From a checkpoint of a small transformer trained on Wikipedia.
Size: MLP 768 SwiGLU, vocabulary 8192.
MLP neurons of a small language model. Each row is named by its layer, matrix (down: output weights) and neuron, and shows model dimensions 0-191. Each number is 500 + 50 x the weight over its row's rms, rounded and kept within 0 to 999. Numbers have three digits each. A neuron's up and down rows have the sign that makes its largest values positive.
A block is one neuron, or neurons of one layer that tend to fire together. After each block is what it responds to, as a language model described it from the Wikipedia text at the highest values.

L3.down63:526478524487480418517464449518557454537481470446419417468410505541592477461539533588526582470483529477478472516437561526510503493511512454541501491602484574524499526491507593619511595536494434497500503458530469491458426484535520529510480427480495454557478455493422477584510571557477493442478470493582458525545338505543588503484499465492539533613531538524544548480425411493476434485560418476500471419509497559471658574403502497482569480453522525506437492470559474586518482433461491609542499484463494495482633447575573381503550465486461540481502444513447449499568513487520409508
L3.down448:511518518592517437510486379439439464461483491462521475426519517539543474466479468487531422630535415494558490509416511475530434419500559555533572514605512518395470497448485512542543545525447526540512553454492554524502459535570542579529519512523521479508618486432576575546406470440522500524441486497555555553465470518509443563544554432462596475453475498476541549471468511461527556466497521516526535519552582494506572635422399476578544449502571501441546485443493427447482471432490523580459538499586479448527560531456518489523553460463489478576542393473383496400541531483415525428
L3.down562:533448522497475473468403494482533562474491546455484503447421510420569486539427507620570574500557417482582492425548528582534544460500527471570491516411462549506545451551480520503507474556513592504517518514455455540476484559526475529458537487489556566572515459430551470523618546506549473505420599559503542514417594552400471450570445534518460531511512573484496520461498513542586487536551468511420585551479597568405522524474549518530560494534553475492462511552557428492574490540485479526469497536612505486457470527567499377507564449461490503518613498457638419547519533455559584508
L3.down681:486576521500508499541435472542569496476497476483406542465495488510523505488601495500449520455553433546474358535440531536550527543470466508461515566481519502551467385484469568521559453548447454567431536497556537504488562392605515564518498613449634481542437523460541502556569500477496444515582525581584449523506416572486449467521506488545510551551492452438463504468477470464523557560504574455507429408453536564466605488462501502458491517438461498501455527482572505558466471533458381532581472510389563539570576485457536470451556458561379425507481463534438555482566518418490491506
Responds to: The preposition of (sometimes for) inside government titles, as in Secretary of State, Ministry of Finance, House of Representatives; weaker on on/for before dates and phrases.

L6.down5:582533525530495513467499489479412476592510447558555446517460422495546492556524584498498529578546514560474571421630606496547439485583532467490415434502434454468425406558495562425498493494568483591493486483532458499559578509446475488418486552473540471516542549522522501408486487452450430475559481519484473437515479516435418543540554644549428530445463501476541612480587519408506626500522518487568512515447477520556460458468449470543447566522527425483463442494575508589506484435462502500388473530568571522540413464474453499494566515471504527448502480485519490558570558561454488541
L6.down307:536527527514513472524462467558447454517474393547507480551459450459556437515414434489510598606537503528539497446582516521564491546479560486589473583613482420525402508470583526601464450527422475535569453536483522521539547464509526480583509474494507447462521478459417497511560466483517428470517427559588468481457299523509540507466460426521496482477523382487481526450458547494532515487462458492545530557477534522518462486491568493438421458415510466499447450448464506522533442451439519501369456504535532559488486455481491524555421427495397541435576449473533436508472568457415516588
L6.down566:520510530492437568519403485454538446503466440504584436533561492519460549491559418502499553465571399497489468545481550435488543580443546516447473442513532463553463539533544558518394437522452565516401520442548496465573499407562566536496544476422605532473595524439516552460447438465474488529463502472473539482495526541491480501476542537529442418468507509418485433533433532618468534512409434385457557428535559486568482486477559407492473584516448440587428483501516465528431457522544409482456478405465536491444494558482509526509441470530440542416460468547557485565499499619474449414
L6.down741:527481467480466534542436462481565505419561438496620530445558482506456519496531531499423517503480462489530535437527524448530516442465554442519481565424467459503478529533460502450493541537574635530532501492498427470433507458452495528642564468606543491542523454470478504501535505465608370524510422629549516519499469560444457506567480589561560507562516473499577510486540475445500451448443501509491462504520562542564455538546502461556525522537494411421410485614463420522642482538439439489486535511478487532512578605442436495500538548552459517553556494554413503536547500513472393574
Responds to: Fires on "del" or "de" inside Spanish or Italian place names (San Juan del Bicentenario) and on nationality or ethnic words (Czech, Irish, Taiwanese), plus mid-word pieces (Sanskrit, geographical, delayed).

L4.down534:545453451478514538433524441547531477513483468462465499451463566406543463548475556482457532532413563461496415506475570511573497516559552490442497505473533469579524597454476514585470528584492521507517584467410451552584535458495510483473407497493479566625550475526568439519495530554497493538450480439542492527540437459513473505456487570469525437476496451344488506526454541537514512394432437465536498504576446483539392544425485542502487500519520554398540558623518458524619515507436538438418556489490447418499508500507589531566453511514597492418468356482504493459581488521535537509
Responds to: Prepositions that open a new sentence or paragraph, mostly On before a date or In before a period ("On 5 July", "In the 1980s"), plus some word-start pieces like On in Once.

L6.down80:581498601507497508490481532475485556450574514484455468504513504450507561348486577580475552557556464458595574568585499466430489451474463585515456490464431533488506450429515523498544555550523436469439356486485476530472510570447495516366593431528508533474537424435526427428484446498509470530487432513491411481453535578455426617495527499462542457495466556551452523442511478433532492469450542528592389450559449563492531559566501531509468517469494496467439418527419468399601583478549492581431442477463532432520486505505466454484469482494499469486525459490504522560493451488582433503
L6.down275:617428436552445456413599509486448626439486463507494437571606507568511507523509546471403444373491466482536538556491496508496445434604519542511508470455484529406483492489530466426515550498427508514510521508500503462547499453590468516497490475478513423530500457449536485523525529524518464478518524514464572494430606537561550542511493502513411576567417628513450408541492462536454512493553494531527449524579503477524427496465584542472465521466601617444528566447560559445420478430503524474520493454507531452491640508498535511437503518547492479510548508510539400396430521578464541507
L6.down290:529549481578465506484402496581456559580513450435390546565379489519512491445555522505546471561456540552514440587486479492480441501495505425521470382584482584565587503507462601450448493437488525479413508443544511505628527476419471497503450492465495460473467441543551568490457542592563490575446473459457473401453476473556455424416491532528523489486452541414421572443506532502556506486447594474561437467495519551595526500413593536599508426496484593601465522491498523498545544454532460531525542501482464498493494518542498534455568479435476537499506486472522450454486472484616554538
L6.down434:480494598493526540512529560505499516530465527483468469424524464504498613498568552495469433570409489525467435545555498550524615467482550533483409548493380465521502497472442610475478461450514488536539539474567558465469494477525465444457540524543511558465512456448392539525524401488441442492464500510512532514581526630602542516450551539425461519500425477526482430534454375583485482455546568488486601556566561472494545494532509512489446471449470515448482439421488479419461516549493438540455488506514514515549490502545454489584357542522526660535542383497415544560469482459492470515
Responds to: The word born (or Born) opening an Early life or Biography section, plus weaker hits on located, graduating, and other section-opening tokens and heading markers.

L6.down255:498493508524472518450494485519404487428575512432448547526505487618518432559557457513452520488520563513479446453575634549527508633493520389539446520576535416506582528512439466570451503514431487462475452565505514502481528479495541438494570504436529575512482429536454529522443549464553508444558496536453382475481317560530492488462397452490479409512506519542470540442568519495444482524499497487525474483544585506557511545539530482457452457441481496482488478382522393493544586521563495494461553460530585569560569504441520428480518464483401591558531534567479481446515490549537474554
L6.down313:464490575424467513511510473543468511451519457480554569458452512573429562415462464560558454478449529472414492513565568491413490612538550536515511554466574485454554512505499525437519495585535527479486419533538547495467502410433627521534477562423479455475540508507430476558519460443545515471570573551511486526437305473572462525458498511496466425480567435550456614477516436507382492551521410440491472499483552469515462566493446452553517550518429529465471409515482398404571492528465464561521396590534492537493544513502451525525467426553515479531490534484506531462421449522460529540
L6.down430:490481606529549497579478443536546541431489559443456518513554491552574634519556510536430420499541508597417523513447493512518455552427595497454395551413476556382517469517501581476503571446569452543512545451508455546434545531421539468571538517555543437473406411514433470466518442568521528459513580527509477458447559417501520426498453536425513610606513495509478562407505558505461534482528490513555543495494509523485560498520501526494545531529480503560537524475501487502422536442524413514456534468460499550520467653471621473459480581539445506467552550527451527424538498511539553529
L6.down736:514517499457425510567568481597535562518559439519461500460531578465514423491465581529470473467461606429450508565544564556580489532472522502609491454547542381511504537493506479535446593409524433573492447492475498470515497450465513604441643447578518563594549490490484500489547467548418461509552527486560488507557525535488503532467459527400556510616492526525524431524518472438569501487553474538493482472554541552570501534506500473458436475490540470580485468412621435580454469582493465534496398419421437608498513510527500467547465454564477558510516456550504499461469522450413472562
Responds to: Quantity words before plural nouns, such as several, multiple, other, many and "of" in "a number of", plus dashes inside markdown table separator rows.

L4.down39:440518447467544447524404451482431510528461506519418478457478410444573541504398448501615518488430474483509505502498489474554390544474521505543443526690412457488488483547533546510470492506482526428476553494524499498425534446461486454487527543471462525370483495468438615448502525478509515504542461530569490501525561467549503492518469481465527478528581492458531453482377439522528574512480472461552464543487468439537503503530609523480449526497498497640472527504597545495543572534500518394489453617504514514572534495431541500475545488492475546360588515520504529436452433597612498492
Responds to: Hyphens in markdown table separator rows (|---|), plus predictable word-pieces finishing names or sports phrases like Sánche-z, av-era-ging, regular season.

L4.down450:544476495472455612508372513553573505583520407514540500500437517497498500413492495570445517546525598474509522489467439555410510450546387516472412455552463471485555557493537541487503506492477503439481574372543389477491511539530472502405516453554461476489459528526401456510497493444487523559448555613512401379420616541484469510431511494459532441401510469499530516551449508493475453573587460461444458491559499457443584475461517511529428525430475615461547503364487497496467461512564521449478490539529466511512537436508524441516477531468544471547569484494444498508601563530508465447
Responds to: Fires on inner pieces of split words (ab-ro-ad, Shinichi-ro, exp-os-ure, g-reedy) and on they or there opening a main clause after an introductory phrase.

L6.down12:503469463462447458431486524513501525465522538580436490567479586497514464557523514555515481576500566537503490432412506522437515566511520466563436425393448525487479480427479527564452477467552469479526515481513446587467536470505548508446451545494474517511504415500588472545523615494407635499429513527427577451454457503468439573508527440461483523536543447440389526456470500495462562467458437483525476629582470414397515518610573479508533470511626538482424570425555416567469502511546516511530592472485543514535434562587524561549536435530499491403458546461490450494513511525580530515
L6.down327:522397483479523451518550479525472511478455526515523541480535617504441427484463463518557442443550523527506565433363563490574465502565461496554489443564419557606428524525520496521565509576477479589563523468511432394519490567527567546549492540493539534544578541553602509493489495555469447569513407544503547525474561479538536639611478488447572520553446505550466525489461440456472480542498408482485413467582460501479447447569528534510523488512544528588448521469431484439501622529489443494531556570499467488445495469582562591458570526544511442531510498562499382524428507491507500553
L6.down382:490574596459468550461394505598520451545505503484532589509449559457493552496523540526519458578470469552575498499534466595556514473535470438357443535546511425513474571531499571591463524517593504456518469508525459433578505446561473517501492518440481569489503569491483520472405574457549513491452524566452462506540399534478413485548427499524554510517434467462546485606512468461522546529477493552516566517399441558545617605559489486454493576486539587522548508456528416548515455515429485540436483424526497519508477488501458510563396473503448572400517467561486480432415532606489540540
L6.down429:653446447473459514472585548504506595516438569439547518541575546574542462488544525534370436496543481444500566427525516510459583523487495508532496520450411470530467483483457544404576594454556390432559576418536642413587527476535488534486530469447519488519482507518446539495501456494545517419477452472544582422535542510425473457489457482592521495460471504488523481494500545545463571616516531470443453479522575439448474514476475506474470463537478449462487484553459519531515410519553510522592524548486449451462525397581497602528541486537480468521482553534527617503521568506457547430
Responds to: Inner pieces of words whose ending is predictable (Tel-ug-u, ca-ugh-t, Ja-va, Mas-ji-d), plus causal verbs like helped, led, enabled, encouraged, and table dashes.

L4.down736:535486554611477465566511486526490471493508535449429523573488446480457469420462435502409560477455451482418495523480465479445500548436475589398527550409528509423412531508437578539504551532556469510467443508470498507420525534451478396478469496597526547527484533483452527501440488473545542425447466473499459599425625548587612456514500507439495505574523517486530621574467562541469461482511483572533568599523591481492433453533535558455498366552520554496481541462473461451535466575547410471568465521555588499542557466514445507546487443515527435476450530523410465513462580503526511453
Responds to: Fires on the first hyphen of a "---" cell in markdown table separator rows like |---|---|; weaker on "by" after passive verbs (awarded by).

L6.down3:481522554556546497524447428562499570449539537563533561510591474448447592560527482532511613489479493487521469492453500496522643470593479538444540434381512475567427472525440582513472501569576556472501544509463535428513495509545457554438501474480552388592461552495476472495546464546455511519445471505559458464496514541522558348508541499536470517538494428495543427510496521518455498465560529417535441492527509514479421505518536604520488471426430487425521547434556530478492437512486424508572511587485556499427486396514488551547536528539544420412527574524502502536534468498558318486
L6.down147:451429471450477571513541505497474421547543419501555529466468442489577474515466457443520536538525485459475467574524582460443555432444414604443493519618564459440468535452494519481433485477484493473521465430580505579488432549564447407477566519542580465535510549563517465492464445490523470490472501529582441505550394519446451485457499586512539381626602527529532505389504493577437549559474413513506519500454477505480539564546474548474514450505475472514498496548455489478519430568456518441446531537442440520578545516426546519443533439437454430473458513539430442449403494604541536401
L6.down230:488518575539525465460473533490520554498605464526456541520517473559471561556452481562582536545503477552546517460411600562465583520461518548511521542578466439508465419487398528425467522563511506499457478430553579563404492528424555571459595494485547457564511536528488501536546554478543500543479464520532452578483454401480494502352478456452513535384506514494426461487457459583471513580594527430629504528512477519591478594499562531482460435514624464421495460441567445488512468469487535547518475556508551528460537441602507571491411451465459512486491425467420440517491516478518525496
L6.down487:455441460462395506559558444548555517526469515538596522427501452539528533524537475437522525605460582552408614501485515462525564461477558461502488503588486550464472527549500496550528484569491452511598496527633584420550602597521540486494518513439550489531523578527461445483617446491529575446548529455547458474444434484482466484497478423508539544536457455622520476559519463484526494453572483646619501542500567493480543522451424457475469419483496555529544541447560448538474484477500519477408442539454447603449539541527491539537440522544504553453522490446470438535517533593483531509
Responds to: The preposition "on" (also "On" opening a section or sentence, "along", "off"), usually before dates or places, e.g. On February 18, on the website.

L6.down21:494509419470508396520462527507535465452434553434487618490506506552508403425564481411536484533483519509520552517546486606456558436393517487467487639386536527448517463502458392505448501523508489515434553493511479517541477526430504519497497468533458442501560445460423458473466554576425387498527429538543608466453477440451540443393544520565501534400519481449497474448529458506446533497459548512533496457448529522438619481458500518473535491530480596486528452500484449405502444465471494399471497520501465496499581499495483393530491431568440575568451584514489596442533464430482501449
L6.down308:496457495625546507469568525549546573566500540430447466540525532536471505478447563508582515459461609534565457539473516543469437488534497503474519495336435425517495464520576462508513561587517529497413521506560447508541480502601467538509506601467487467571553398510500487530434528492525499448461456485561657498498537557586484499474522566515485584493471532595500554550528514429551585562508612503542452515443519514609489506497532512460606535500527510418450561483512526445518461503488560501523576507496448607448460443533540410416425479578518472481519562486476575434490576510465477505
L6.down387:561491535567513491547600511575451473574494488522520523493450540413487483550578520432457457490529503486530552465488515499443483438506534517475522424582586509514398588526473481567469449478555525544475473481523565486559477418470424483462485522391450469455380444503413516561421574530539464539510406580512537518613467474489490516490557509524521543543499434503581475457567462483450489467581397363417473557461525483448390519443540455611482560557520562498506508428550516510460580543527501456466506459520459483550565499466512390465501514582507480411476546504516553630476506572450511504
L6.down651:477483505552453419537515417505482522636613457530505453549490601441411594505480492558465488532440638505505455515441519420568584533448458437603601494497470533455409506479503551520547473508507475515432555537482595437535535529530490428453555484504512474532419488515429484521478543451547506494506518504509410513518474513551396557450478508481620460503509510519535622547479489455545542516504434527540528418475544516572464509448461476485550480435526467543527478505482569441525537525539435512317468526493544408545520507527508540503451588426534498530509497571503536516464422535544416575
Responds to: Mainly the opening piece rev/Rev of longer words such as revisions, revived, revolutionary; weaker on other split word-starts (fa, cl, st) and on of/in.

L6.down231:466533532420483474524425444527415436489438452464526500491490455515530546603573455578487534523516467489493488470516533489504545503386536497521480557559425471499446534498540502503473547501558513481537449428509547550506419573509503601427494520452581540460460481557440499429486531528514565542486530531535499560525416449542517587529504533558456444381591451557575517504510447566547558524574466466551514453481511459495594441462488512464526486530449559459558506429429397512497443488569629518511465480470541571543436382513510564478591454571524433412489463545490580527585434396513475623
L6.down390:528418562442570522545546504496405436560544523413589513440643523466488525532485509602518555485445414503530545488425512522572600546523467407491574510392403459485521432585435451405492523506487544592554530399484503367510482482533507440458581498510566512557528498499539534479522509632469525446454504527472498458473612507456533586517533530487465569533522513498532502430559484471499528573469489505526536511466541544416464530469513502558507535434595411489458527451506453546472471472500512515603491527514487544548511476522511536493512533581523495533468470516588437400491503546526447619
L6.down676:549494440545471481632508404465456459456569560508507480544538495631466497508512517515451496446515492547551490465444398477509415481460465452554511518557514426454513572415488417514419511469470507410566512509511468486533368449488420479529475390517471468500524454488548485487524522530519538472493561537508536526451549415508541523580465490339470557609406522387570504580530519525457533470446486455462471486494565492481484521556498456566580575410550527473451531609440440559458500468563586551473513516517495460455504483604462453525490436516500558546438548479504496499419543492410494560
L6.down704:433557519526531438504554514489430469480548462494513485486414433575500543542580498494582513471473493430440569512439476533590396546415549415513467552773517532510490473533471476488519514490523502392583519568549519577482504543535566460484445500467543469559537556538444505458591559484441485496497543467475474473476340452506473551488543565431503532536498545483509510529563573451499402509528464495506550500502515445440484548420549467491462503485496540566472529531497483502524493473516527549500486561445568553531492509490432541453478413448541542431579455501502544554522566479469569622
Responds to: Words marking absence or contrast such as without, little, rather than, despite, and also sentence-initial It or There as dummy subjects.

L3.down135:537612442421502405480590597562476520524456495431366509536508468507498444486472528521540449444454500480559441521463643516465518597450491468534516457460481484402570505455486437499460436454522525540498537480470520458451498487423377495587435482627553548449435486522478491497540559535453496493511468437424513511458544476497362492484516496485618448460562486469478480482485492536516457469424558608482482466531526449398558495481496575488475494560476508579430535523452555501520478498491486568495507464467503582504462426457522460502467423520466485590590392407467477438472556432508500551
L3.down243:479462511444523391499418518507483543491497509467437487564510469583542553517448506555565472468510401483462433510554439467496550427539533529522453536267539450443500597462537496570515508505514417499434568465512498495437492562443471492408540528501474484548521462505417519476413465568501391399429501525524476470575528487599493556538536556529552446444506533503473435459486448522500465484521522551539439464540412504476481470553457501513504547530491581524495549534545518436401474509579563595593499532456536444607475473484527678496440510449487558498449465485471490537462480498480495530
L3.down480:542495478544430494508412517522467469519499509501502369504468525476500552393424527532571460535494547429508507532566445456508538513481490438568535399462489528512479419543523480476463494520419424521478502561445514455502488578481550521527427561461540485563548438526567500512448557456495523447459460463536658525552571585465542490591525398580545476507545459458503491495495498504461443572499410578522632510428514465334506524519465422571514423378484496453524430440549547449452452506563570526470504511444493566474527537499506486582389427509532485512552499457514451604514481494461519482
L3.down766:557508624516433573569470482600453488473591465601427399491466469518496420466505544453613503503478446477484513514595505470519558427428558558477429601390480496474549603534493426543396634442515595571478478403465522521452529485458477457539486538560524427525465541454488493565486523456466442476457436514430488462465486476463543504528586522563503495559553512478583399518507473528517428460513523488535556600515483448450498500460571588527507504493525464527404518514496514468509539520542482468442507540492567574493474472498405550398518467551491540516533446440499511522477448421460465443
Responds to: Mostly the hyphens inside the |---|---| separator row of Wikipedia markdown tables, plus weaker mid-word pieces like ng in decreasing and do in outdoors.

L4.down657:559478559537495478496490478576520528537493538382534455519531522519480383472528588520529465476524533507635467517493481509576572546451430471531454519463462418498422489503482586489489533437544583554534573481564582418455428574430559471537423594566495481482413596423470512562498577485529607460464474428445521425540519472461578527503493420406497607465436446430534463503559470544523442464505516501474563446536524544533531501513441516477438466509435512459459439486544471443534458469488512506501640508508470518465461457571491410410478439483537470523473531449538468576436489410485429543
Responds to: Mostly the word front (in front of, across its front, from the front, frontal); also mid-word pieces like fa|vela, theor|ies, and table-separator dashes.

L4.down236:481568546577452482494546542456494519485508418535490541550557467468429479455527519421515461499610486504555401552499526458497553491606490511578524540431599544531564500585527491505505401456451529467542554412517543602490539431499497525473608458504610500502434471494468553497495532566494544449453502510498431472419505480458535525414627559422525486427517456565526438530484578569566525508579497460426510562489595478458491489521399541525443463487621448527523448531477604471577534495550502556503574441511531576496473502512489523528602430461580521435429450536510552449433506514497447487
Responds to: Fires on the first word after a wiki section heading (Born, There was), on into/of/to after verbs or "one", and on middle pieces of foreign names (Sl-oni-m).

L3.down45:491513519532514439495558494580491555539549520530509477513478549532499542429595525537425610542559470514453458491404491520483539538540516414562555544593480449498413496460561557521514591529549450519584539391528468479514527453525505504575528494454529446490471477498449465519526501492499519551442393536414551496493512538512572520603412498522548478538386563539562565551485444617460458487560425525483479389552506483487581602537443491499594492427380500485524554457449491467553551411492524521493578515539446579594442455483557506483577508513552503587454404441455491493543490512461561465
L3.down378:486486573550648484498480541522568456627546512508436551535504544522439500543555566424507565488542555494533483487545503491428516521572532461459445575505429365581490430552541410535560438481548468550457569457547489504532511536488562449439408502405555408476493553505519465559549459489545474525499512480487401534522514456572442499503527418518505506562475462385497506492536474518508491447547436498487522466532499479542472535629568499633484487425561398521517532496429523492513616503548509416524498413490474576477474428438443530467557481538572442556470416500489462512539567557481530489
L3.down462:556539515512538420488463508535494454486497554510522484504560497537453435513481499524456513417513477522577537506456457463514437387526502450453505518589566525513466516556518439515516473475518570513470524583460464404604553542557550466549508549533480424447560569489501494484510505496643486537446408466365452531437545380516532577600485436576502478444443471530546462421449515405474491463618464445531513547511500431551524447480476437469544457455464422495485422579499557594529493527484475484538541541519501475440530539493604441549523536530522489565508520458493468516681457456587580519
L3.down661:496481510562418585466380465469489541459520577471498540530511570466540529493531508497561481492480497467480465490435493492540474505497500571511482414583465385555577534428516414505481473406524448511501417527549452494557488567460556566509435504468436536512470568513609490465477453441596534493496489499625435530439485460434485461577417538419497625437453572429430456532494494471586503596544529466463521423526479616500441427529608446466481520484564469482503540479481501460473498440490430562508426541497457487465543496574582550569475424545485514473515554380554441465481488485470535572
Responds to: Mainly "There" opening a new sentence or paragraph (there is/are/was, There he went), also mid-sentence locative "there" and scattered mid-word fragments (aun, ria).